Weights of a small transformer language model: 33.2M parameters, no biases in attention or MLP.
MLP neurons of a small language model. Each row is named by its layer, matrix (down: output weights) and neuron, and shows model dimensions 144-271. Each number is 128 + 24 x the weight over its row's rms, rounded and kept within 0 to 255.
After each neuron's rows, "raises" lists the tokens whose logits its output raises most directly, leaving later layers aside.

L4.down2669 [172 134 123 106 109 140 154 117 148 119  96 129 101 126  88 149 118 138 143 156 143 131 172 153 128 124  93  67 157 109 132  99 172 104  80 128  90 113 127 143  84 127 135 131 163 109 130 101  97 163 137  86 123 112 150 122 162 112 128 127  88  79 148 137 102 116 121 137 173 174 178 123 107 141 169 176 151 132  92 176 138 120  90 149 134 106 123 116 143 134 145 149 136  93 112 142 145  92 148 114 133 154 121 168 107  91 112 164 109 106 116 108 130 118 150 101 150 185 117 128 111 125 159 132 158 180  82 136]
raises: "often ", "subsequently ", "then ", "which ", "commonly "

L4.down1589 [103 127 147 125 149 137 143 126 126 103 107 146 118 143 138 150 129 149 156 131 129 174 112 135  52 113 100 133 126 105 140 136 148 165 153 121 127 171 133 127 106 170 141 106 139 118 126 110 150 156 128 130 113 167 109 172 129 108 140 135 127 136 151 114 128 163 128 169 132 154 141 104 119 106 152 163 110  96 150 123 108 117 148  71 137 128  83 143 104 107 148 150 161 116 119 151 117 125 148  99 113 110 157 108 114 151 147 138 113 129 137 153 132  99 158 142 110 140 147 117 128 137 162 139 150 130 125 148]
raises: "\n\n", "where", "which ", "where ", "then "

L4.down2227 [ 90 126 137 162 116 153 123 118 145 115 116 139 148 118 140 134 163 141 109 107 141 133 137 138 166 134 152 156 108 110  81 141 141 126 211  97 156 129 156 110 150 115 162 151 168 138 117 118 120 138 139 106  73 117  98 137  69 104 113 144 107 174 145  97 122 110 173 113 105 138 100 168 140 145 147 101 138 111 134 100 121  77 135  67 123 129 171 130 115 148 112 115 144 150 142 126 127 189 118 144 121  82 128 128 143 113  68  93 101 117 112 134  87 110 136 140 139 108 118 135 139 115 102 150 137 166 131  89]
raises: "east ", "south ", "ago", "short ", "north "

L4.down368 [143 130 166  85 129 134 116 105 143 163 143 139 117 144 140  96 173 142 115 110 175  97 138 102 144 128 131 134 106 131 119 130 121 130 102 129 141 118  97 118 120 165  93 144 157 121 164 116 127  99  95 128 133 157 154  96 113 135 178  99 105 135 135 131 114 150 129 152 127 170  89 138 114  96 141 152 137 143 114  98 140 118 100 173 111 102 160 125 122 122 130 125 123  98 110 142 162 115 112 115 119 102 130 174 127  98 131 115 171 125 130 109 155 141 119 149 175 149 149 107 114 137 146 100  88 120 120 104]
raises: "(", "(\"", "(−", "main", "lic"

L4.down64 [119 143 100 146 107 123  97 132 103 139 146 153  99 124 136 147 175 137  80 119  96  80 115 114 173 126 144 128 155 109 157 158 118 150 130 177 147 174 152 155 114 129 161 146 111 137 163 145 146 140 195 123 117 147  92 141 100 120 171 104 134 150 113 123 111 106 138 112 123 130 156 109 159 114 162 122 131 124 137 135 164 111  97 114 130 151 127 141 150 200 120 119 100 110 130  94 131 125 150 121 130 115 133 180 114 180  96 158 111 145 129 156  86 100 114 152 155 142 142 144 130 144 143 113 117 109 151 129]
raises: "times", "%", "times ", "percent ", "points"

L4.down1986 [ 86 154 149 135 117 122 109  91 137 126 114 139 115 146 119 125 100 118 145 153 164 106 144  93 166 120 154 136  97 162 166 114 111 133 126 162 129 114 115 147  74  94 134  91 108 188 122 120 112 130 139 136 126 123 110 160  87 149  65 115 110 122 136 139 128 101 136 155 124 155 174 115 120 179 151 134 107 142 129 102 124 116 132 118 127 108  86 100 125 127 123 164 145 127 113 138  88 136 117 122 117 129 156 149 156 127 131 125 101 162 115 128 132 139 156 129 146  92 182 110 117 137 131 171 137 130 113 118]
raises: "were ", "are ", "are", "include ", "have "

L4.down234 [141 130 125 102 113 145 127 164 188 110 115  79  81 173  84 122 163 145 126 125 124 133 150 127 138 112 106 122 153 119 134 139 122 144  88 141 120 126 182 132 121 100 122 125  93 128 109  94 132 174 133  67 129 141 103 142 153 170 141  90 117 166 140 141 112 138 109 140 130  96 123 106 152 128 131 184 150 155 140 165 112 148 150 117 137 134 126 108 163 112  94 106 125 103 151 127 158 151 167 141 186 107 109 102  96  95 133 141 117 116 113 120 142 133 131 137 133 124 106 159 140 157 153  96 113 137 133 127]
raises: "ine ", "ine", "ines ", "yn", "in"

L4.down1857 [115 112 158  73 146 132  99 132 146 134 145 107 129 149 109 143  95 185 137 148  88 169 126 153 116 127 181 146 134  98 191 184 127 121  89 152 140 119 110 117 122 169  68 127 115 106 145 138  90 137 144 120 123  87 149 120 134 140 135 117 127 136 120 147  93 110  96 170 114 150 157 135 103 139 132 130 123 130 110 116 100 124 173 127 141 118 110 121 142 137 104 105 118 139 135 112 113 157  94 125 116 135 155 149 125 117  95 135 140 132 146 118 118 136 136 136 123 150 162 119 120 106 109 117 151 109 125 108]
raises: "be ", "have ", "become ", "make ", "play "

L4.down1450 [128 145 115 164  80 123 159 128 152 136 103 105 136 133 106 142 160 129 151 115  73 117 121 160 137 120 122 144 137 171 132 138 115 121 117 127 103 104 110 115 105 182 101 130 173  94 129 125  92 205 155  85 111 128 124 138 116 122 136 129 133 185 112 166 106 112 140  88 112 133 127 122  82 133 124 128 161 132 109 139 157  98 128 147 142  93 121 103 146 107 107 128 134 126 102 127 157 138 143 150 112 166 135 109 125 135 165 139  96 154  87 133  82 116 139 133 114 125  87  64 110  97 111 104 117 115 139 171]
raises: "List ", "world", "terms ", "words ", "ability "

L4.down1423 [118 140 122 122 113 143 128 127  98 107  88 164 115  77  97  89 154 107  98  98  84 152 113 117 136 137  81 126 146 120  99  83 120 177 183  97 168 165 143 134 110 130  93 103 159 129 112  73 113 128  96 117 111 141 132 119 148 103 115 116 128 138 149 154 120 110  93 135  72 125 131 130 125 112 111 136 135 118 110 113 132 117 108 100  87 134 133 141 100 137 171  75 150 101  85 114  90 135 100 108 150 117  90 145 122 131 136 106 147 124 139 126 148 119 117 174 143 137 161 111 157 171 107 132 110 123 123  73]
raises: "times", "rate ", "least ", "times ", "cost "

L4.down1650 [155 123 121 117 114 113 123 120 130  99 134 149 123 118  89 119  96 179 160 108 113 140 104 136 110 132 141 101 132 106 109  75 135 139 115 145 148 121 165 174 143 129 123 125 113 133 110 121  88 106 139 124 161 120 128 137 132 113 123 158 105  97 156 129 113 150  68 137 110 180 144 110  97 144  69 120 132 116 151 128  76 129 152  97 159  92 157 108 173  90 117 127  85 147 116 121 119 103  95 156 136 137 133  77 141 134 156 113 126 118 120 126 151 102 141 128 125 140  83 162  81 159  96  91 113 108 111 117]
raises: "acy", "acy ", "become ", "itself ", "ately "

L4.down1345 [131 135 145  80 112 103 135 138 141 138  86 103 110 144 103 116 109 140  80 114 120 129 126 164 166  93 104 129 111 120 122 148 123 112 118 103 171 138 115 112 111 110 131 149 110  87 145 140 119  98 105  90 137  97 125 138  98 134 113 105 138 122 148 133 110 119  89 142 121 127  72 142 131  89 164 144 126 111 175 126 182 108  81  84 115 134 125 111 171 149 114  98 142 140 173 142 121 149 157 105 127 132  81 165 134  88 143 100 149 123 151 146 107 179 103 144 121 101  80 124 115 134 143 150 131 119 123 162]
raises: "head ", "back ", "head", "home ", "nec"

L4.down1725 [167 130 132  81 140 124 136 162 127 129 117 190 124 116 138 173 117 129 124 101 141 123 119 121 114 106 118 135 128 176 162 141 170 150 153 129 113 155 103  89 114 132 102 176 130 105 147 120 162 138 132 175 129  87 147  99 144 138 131  88 129 125 115 139 164 150 136 129 138 120 152 150 118  89 161 126 172 121  99 132  94 158 147 178 110 114 149 132 119 136 143  91 125 103 102 146 148  94 120 135  87 138 130 123 134 115 136 167  99 117 109 136 120 126  85 117 136 125 145 108 132 163 117 121  86 138 125 119]
raises: "available", "made", "needed ", "broadcast", "place"

L4.down1531 [139 132 127 135 148  96 129 126 106 121 124 113 119  97 168 110 147 118 112 133 131 128 165  97 147 128 120  97 130  98 148 128  62 114 126 115 138 133  85 120 155  88  84 129 149 123 148 131 125 125 152 145 138 114  83 117 119 139 167 114 142 124 145 129 120 140  77 110 178 118 164 134 114 143 146 131 134 153 138 148 112 124  88  71 143 124 159 162 117 160 133  96 100 106 138 126 127 113  98  79 103 109 129 154 124 158 125 107 158 150 125 136 112 143 117 106 127 160 109 160 157 131 137 140 179 121 120 132]
raises: "£", "cas", "$", "$ ", "dam"

L4.down1347 [124 166 111 143 137 131 141 161 123 132 115 123 150 108 136 156 121 146 119  91 133 124 116 126 146 165 137 171 112 170 138  98 128 117 131 143 148 143 135 149 145 123 128 152 130 117 144 166 122  83 144 122 119  95 175 143 147 125 117 135 121 147  85 109 121  92 172  81  94 124 119  95 126 140 134 132 145  97 136 135 150 150 122 115 126  68  84 170 103 139 120 110 135 129 142 107 128 105 141 115  76 116 153 140 125 148 120  94  96  90 113 119 118 104 123 103 127 137 116 130 140 188 129 120 131 174 102 100]
raises: "class ", "degree ", "class", "Class", "aid"